config.toml
n_layer = 17
d_model = 256
n_head = 4
activation = "geglu"
positions = "rope"
bias = "none"
init_std_o = 0.0312
init_std_down = 0.0
lr_head = 0.0193
warmup_steps = 200
schedule = "wsd"
seq_len = 512
z_loss = 1e-05
train_tokens = 359100000
MLP neurons of a small language model. Each row is named by its layer, matrix (gate and up: input weights; down: output weights) and neuron, and shows model dimensions 0-255. Each number is 500 + 40 x the weight over its row's rms, rounded and kept within 0 to 999. Numbers have three digits each. A neuron's up and down rows have the sign that makes its largest values positive.
After each neuron's rows, "fires on" lists the tokens most often at its 100 highest values on Wikipedia text that the model never trained on.

L9.gate81:418474544526578551514454497483453400471575560532475527477552533496494535489540523552511523566475505513505574454502522436505506479456500474510445470506461452507488491426447478551470500479544498449491517617500421506545476525442444515478505506464559476440515589511461487498508529492501549517466552477407508441500502516422533433493487468442555519462529452504538480464475446568512537526469513492540477458517488529493543484493543510478501507566541452516532491469526453441541530578522425540507492538528478501500488511494472487555502532519502504519561458428618468467498483431460592551513475525506453512510469488565440445469463493534533569544503578494572550547504579540503499439478491554527496500472487461509560463527481438495452516473533420557459556513534461458562495457497513
L9.up81:446450456501527527474471528448498508501565480509530458470464542511510575473417438453503446461419518523556502520454489523467560512506576545542466512477531498569477447537480411501443493485543522532516459470441503505456506505458412518526500475552449533555504413525481419558470465534451527453480453466502521443452454463471475528496580454538483459531470523459566489544508493488499533562445468531550522549506460520475424467499535540516499470528414526533475579513478494575493526550500511487492455535493519573537422484433493430576542571568467498506502477574542549453492541411470479515575536467475532496501504490559511469508524515504543425519538470508512500537582472530466487546501506556512503519495480506501458461564518580406524462581535448514491473531489455470535492526459517
L9.down81:500484590502541503437457491505499493471476515474512515494494517472517511513507540438548432541448486520552515486477502501551477457500459504481475537467459554572509441445476510431513546576510523504507485475463463510505521571489529455543427499516534514517545471560525544501456478480551465452496527503456493508520483595549432525549588483487507462670509507414508496509458517425476523519531480539547481434476491456500533582466431556516469524513473415444511530523437538540584584489566484480452411491529546442499480530446506484481523514546498529530467490464502533494530430451523511476503515544487576559478512545528419469516527406556571450537461507505545476520548509472435520574486461531483474545497507449493529537542457454430576519525506510492477539488487527475506452546510549
fires on: " ", "0", ":", " about", " ("

L3.gate233:517569549484420557441517539520517471469508520506506460600548469530522541509510453423569471494449553467497496532451442532480513473510436505523575508538557535547542561538520502522469571541465451502532545546521503470473516468502512500516514434490555476537569488522522502552473493415460536526502453519458521496492512586518494562564525460440511444488539516462423460510488461535499486494483467498588488472482400475558433548464518536505519484472564504472476479553492539502478573404483479448480480567522425436508476536525537529530518544580502531531508453541521557497433495520432537548483505437446435507528490457519471481463474436421433491462470582529517498484479492556445564573563532455509493472533521527455533500515489528568510530559514540476449511480574489490521550504533490
L3.up233:568512507514504535547558454416584559516602519443449399489474460651528487573506454486433491477512526469502458437506517499424469534505547491522554454580533473536459536557566558450458546524501442466478492569512475513465496486578467514491572534495484497526585458557531449451545526563462564488546480498512469429495533552529512490508482475475499482506475507424527522516487504498515478502502521534503492474529441525552470470575473508513531485462593451508498512531515553484550505511471479465507496615504477510554502557472510579496543505494539563481457460509511553519474506480526465450534422480500443557513486468530462527511513435515563454465497452515538509453483533524443555509484501449555515539395494495506481503479497518509504509456548549512505459583506529480547461532488465
L3.down233:533464525509449533447465470539572553480496524462411407542423479548546450521519538479452567547505507452526501495524503515471493548473426489513491422512496499474509522497482530458486565524458526618456463473568549525500484506543488536547530481440472487489538472563534541474471510526453482457504452513445491488530491463484519483466492430545501552569503490416551451510445519512565506512507606496526449495542505520465526429509556476498567483420507471561520477514544526518540475518512461459454481558532459505487486486554520525523533540478512523446482441488515423488533466501609516534532552510426500485481457443544515496471452480454523452551487526541557521409456566490558585504549526460554573527486528559525422515519495511432509464442468503521478502545504558439575470495532502
fires on: " f", "y", "h", "s", "hi"

L2.gate654:531527481463450527556471484524558396438553479508410496472566471448472490419563532564452559442548447504530517540532469523483484459530486524463503467504492505511527473511567563542485431537481522568430500501492489572435427485530535490476488514505497541573462503477515468500524539447456439489556453521483585441488492488420455549441546481461494472497545529496528533504480434535492493522541488492520518515451533594490554475488479536450499524475457492565537469494546483513517530500455466407503494459517453494494434490511504431548580510535528529519457440549454509520549485503522414521503477457501555465524473616474513479503544517451527480486466479561539481508494584528504472519437548544458480463489505471553447491601523538463420531531476497477478541591501453533483527556547493
L2.up654:608511457532438523456508570452525460473542483483515568538492472528440504561483457546466596489527438459547450530512449503481517448515506510426525463518513485534515480458569581466444544512459514472488462523534485486460477519462564493479489538551510564558457557501489528465545561544501508515568436471502514532470561457484534532456531456488478518514506539559556519452522447494476416518466407511585477474456493513549503472488462515486491502512538432470532478542559530448452442529489547418446475553548522477426511477504528431501559495512500519491425441552556514509467412460520564593445408509471564437530476496530485452443508465554449447537461481478492526487563459568514480516506475473515510562520515452512492450501496474491479451503530564458561482488522485532517492510562485
L2.down654:544490451465492535468472467464533481451531468515491519495533431438492588517562457502492581497516456496535511543473468545513506486532511519415542455570509501585449476479514600512450531532486505493442512431548471522455479413532554487447488491505490510527488572525475534493529584531492505503575428527518456502474488521469513477500496388449466492463536560576543498490460420468565503539505469448493478485466505542509479553520546529450491491576500423487533499460517496491478433596452590519513430503555481576580501469486489475503533497428570515438487449478549486495473497421452484504478478531480485512520458519466517508469533493559516523515533435502546489533543496576543487519463507505458472551473457428548443448452498482485465587457468494419565516521547495533535467505559483
fires on: " El", "|---|---|", " Bol", "|---|", "bl", " Website"

L6.gate108:483497417514569381500488480476557456555552548472549481449562429554452505514539484486512492486461476488468472515521498438508493499464584468466520581453480515502506406450475459610537450494531478483480498481471530492571476428440527456543496425436550509545510536500492466520552500429497486507483478519474440509483452550497512516413517529544524468509526522479420525485525486471498495495572496516458501617547537542493482465509522465431517524523500462514437499576485461479495444549527540591546456488568497496466517547481562521472538530567520530523539514525537442453508454566467492548444517485443525537506513438514490501546474466517471564509547503452552490506545572484479552503480535486474483549539502510477438611490550499457497536539526530500521546448524496535465477573532428
L6.up108:510490417529467520537510490466548481532461558536489477506514470507499465516608504483544503414477471535517460535491518447542547461532503567525472429498501523556529557467439498493464514483500492446512518408461545474462519495481453478505504474556551468534448472468581469480444552469468486456480475543539485527579438558431423495514524538532505514422528526599491520442530540519457563539459522507482460492432525459483582532466550555442498503611491509491479560536442494518542527500487495498523496546489470605414495492508488464551564462467527561533508531462489509497481513409448490475527558571485499574462538451499416508425492551543489527505458518460573478514526440555484528549467518512486536495529515484538467565483464465514489447545459507473423444431516471462478505496463517
L6.down108:435510441473509503491517529459491472559492550513536467464498459579530504519506436475515509525404523506440525514539477410613458507547510507489509509535517470536464423493487494495518519488513457504540515540482439513463470560421517498607474494504501490502440477476588499544418538529560546443487473465507516475502437485440477469539471496456481554427442554491440427497522384539507521488537471478567474474460464557483627523541554542567436532542514528454546513556504483509436530518495489428509522573461471485544513544481512524555429527516468511549570463460520474424491539489498532527479520530433510435448471490453529528527453519497505578550526435547479504489499495566451494528493499512552516494494478489505529483509512519606500541440465505499571518494509472444481458462485478
fires on: "om", "im", "em", "re", "ob", "bit"

L2.gate608:474528501470392451440490549512481514463539588481488510525492461426419512533502513504518506468434499571464456558489459551510469528486520474482513540579483512493480536443491442533493574597535550547527574584453481555557492464514532494529504579549483579489498478484491433533403593458530598460464501458438568468519469540465513530491495520426454512482532546492558486553464472459509505474474458474497496526509485486502516510505561464531488532440562484547530457547539469472545535486441502498529466566530425481523505455450512548573480487529539424513478502565478460553490485509470490565493495451506541447522427522546517509504467468504545469533522513534509509502601516600531556514581547543546463508463510459492573490521507516484491477526532495478469470490512546500571489438490494
L2.up608:492485446469454491520483481500483443460534455528476455469492555555461514475475486496506556514499534471511541411476528450499487496459433472501515521469541501530520471536504519441520488524508496525532464535483494574481517450431504542532425480499458543483509544413570410547475492485524515498522407508450502509466456490505543457556459457506482550574537506446539416503473531488506408485467579567515504433453430546522526500444483434496497486493531546510525513520468466518476513499529534489514512499538497416540498537384478476508457434431469439495594451516557528475479591575560507504554579535507468547483550424448406565548470470443508480507529476487503432533489504501443510473491473500493495476547485534385465530467479537507592523459472448525530494463498499513464503484580527
L2.down608:486512447565479504471535521546430491552534529472476446561466482521495449460496455435483517517473494432581506480469545444470543455462428542484459450507573551438530506551517538477570553533528500509511431519445485507496546543448550493489574484482488515539538509521474553483461503516434497455514505501468534427423474396517517580557493464549525535541479561444504495532496590544450425507523543446520427445477419528549509471460498542485454541462449461477487539474531509566519491557532499519532462498491515473488446551438439452480539504486451517494478531522528454544457589553516574506560562481464471509469568516492518561467521498453504474499503496547427479448445537455486534511425456490485555481583510533464502564443493523468534515441450494543498481469540509495561550477505538
fires on: "ing", "s", "y", "ion", "ed"

L7.gate275:491496541464519438545521493461512516546548528540500510437537458520500537532559482500569460442464534525502547538531430522503429507438562539597510585469475500480505515540538435477513503492545525504593547483505491447470516530479588520537442508501500465449515524437476524543510445517544507465532544520457557473453564569491514519554510559566559556534420532553473486478516538524444481550491505482496542505510539501430562566461498474568476489440487514501501457509564483509538471458487548465454473441487576470502460462523476483527515561593485481454524447485505501575522481429583570515508431455506538538489448505446482457565587519564460543525519587475480515439522497503451533525536502476507476517452420495504474480461438513526487504480563472560469544493491529465513486463409468
L7.up275:473520489427425474549515500463488489469516541531508496485530503460508529510560486465472444532437506461423493452494562543527507478504493479442410511485552472525480484496442494497562434502508494421521479534538578538491501443463526479502496446506587532478538496491438502473497519599414542590544567560465488474467575483580478490495481531497484496543533562523449534518502495441483440533451446597503454479542418490525501514483475433408515441489531469525481516448520435522505438409571477467526467496490541433525473514430534509479460497462541538412538492514574528434507492476504556463503481550492523473502499458515460544549490517505505499506473542473564512487498490514478425554446555516514427483470468568494551515499496560546465487543527565491562506432463516478414520500539451
L7.down275:490585492481546443451550508515486502546517495536475556522539437499426517529513485572436522479430461505570485443485504568492493553487551504393482496486516462580559490505486508575483539476527506456484470529522539490419496519482509491503466476518502456421517459505510503511465495564537598516546570441418480422518533475489465543446484460527481517481509538436474504455476446491450477544481476550525557481519504544397506584544542514468547505505507521517524556521452482508558482461465468458525482557569460490452527483569477463477520480496495528480519543533545540511469426479516589495487565511452470438488463496491493525483433545444528464550545501496568493445481452582502477539524506510548495521472516442403539496476468460560414484473511532513496488443533474550562543560458414
fires on: "en", "2", " Chart", " for", "ren"

L8.gate435:514527553491478490479555523477500454452452509467498566541553503442470520503503545483534508473511462510525500469462481552543415486473548548515464498512489511543471525439479476476492453502446497457497577507444558600568457534473505488543488488512481432508466426524454525425532502441492520475445497450464493545555504575431494487496462508500494466519546454509540508535482464472512572553423418456543479506489511562416470524558466494431545520490506484546544472509453470496502532469557379553573510497509535478447523529399509538451502504501457462447490519413547435472521524544519483519527587498526459566467486485585457445508477472491598513517547505502547442535484482475519502502495551515505478449454433574447479429537518496539416556437554452531488454499524513528524493524539454
L8.up435:439501571485507528492556499472549463524500515464523514450424507449572517461510462464532529504445486478549486520497504422490531486509494476516485513417531473529492510512604375559479535536450500466494517487485542486569454515499497493513520498558490505529534429562529540475573439470540461483509504443530457394477446508385487461479556467463554478500477557389450574506533488500485494492505514549571474576518493473456494513507448549499532458496533497537494548566550482533509488522501505499501509549439518510430552480466560507426495568515509498484509522483400452501545537431530500414481477422536485516524453573541497460479582551486472509494498470474479457523454471494513502515459491513523528505494447567443566500522564537486414535524471473535463555485487522551531583493542460
L8.down435:464486530447448478548522527461490473468493481465559501507463525551458567461463520565555498522535506494536477411491425477484468493502437515450561480576492532508466484434424440492465546505465533461469528507525472517465519523554535552520507460482524513406568507495515526499462438460485504538454559538460488467497490506540527521556531521469550439491488563512506528538408615459472543470469487481532456513481509476566522513481584472528504493476402495457487581593413529493487590472486455539505466458550535463486434477462454545487491514475506475520495476476431528486505557451514554569488514506472428518430460479537474511496584472552576589456470555558437498492506509540553518545515454501471491473514467516543553472552469524526515527516531486422500528553471453469575532483548527
fires on: " (", ":", " "

L8.gate681:556518450433491447425560519579550480534460505529498507495474470473474504394558509557484491489505468504519471504524530534554495536491523449504447507528558520400510511496488530451526496507518475613457451459448457468479465462456452483437540527436540497501505531520494431456545588554546490500496447468539490545445485498478543408514551466493505484514491491451519544561445463510509478535525492536577467554460540425575412446518506507503460485533490512526548463572434574521481518541461560527461548498485484572459560509466503454557484502483426467463488505445464485459505540499443455597424485412512542442532520550461494534503501476516484440508503560536466536419500477529440511466549457471495444488528444519482536446494488452464510475443508470466504493497583492483510482463525465
L8.up681:513517500521453417433436487606499524499468485486446495502475498469422535480481551479480460527514501487503518538492511458521548527579494511558515511522509492544487482574556533518423540535558519562493485460465497498487532484466517534511485484531512601510540512460538524506440465546459531454380452463475508544473499492413563492470560505492485492530574479506573496506463494440515424445431572528436475517448469490486500542399495528562541491502519486513519541486535471464526554481546475449498475534518543497468505459524531514540548465509496476495375428471524494485428556543511483468493537485466601418568488542530517547481501485489443447546532492548429457492478491470445524507482469571538442564518495514492515477533483546523442423495477479558464522391509526481554519496453523
L8.down681:438483404483544529508523493521503442464574530535468478514485488515493575511434585486448467549478553510492518437527504477469505506500505530476466429470440462479466496474491429440490476570563536522510487450595468422464470494479441495545445558405501508484520517525478486506540533524456381456562415498488424554469432399517453518505504494579517478559529542539539487397485500490493507505412499531458512419577571552442419458544465465560514523485500524479570505556481555509557512477524470551506453549503498517484528479504502469510514542555453509482505493518539524549439515473467551478510554454489469399538482485456508458508463530486494499542478521496498441560524513507522516518443503501575473522489504563456511485471456471499520523500494550502519465466440473463481534458469547
fires on: "th", "ing", "tra", "s", "ming"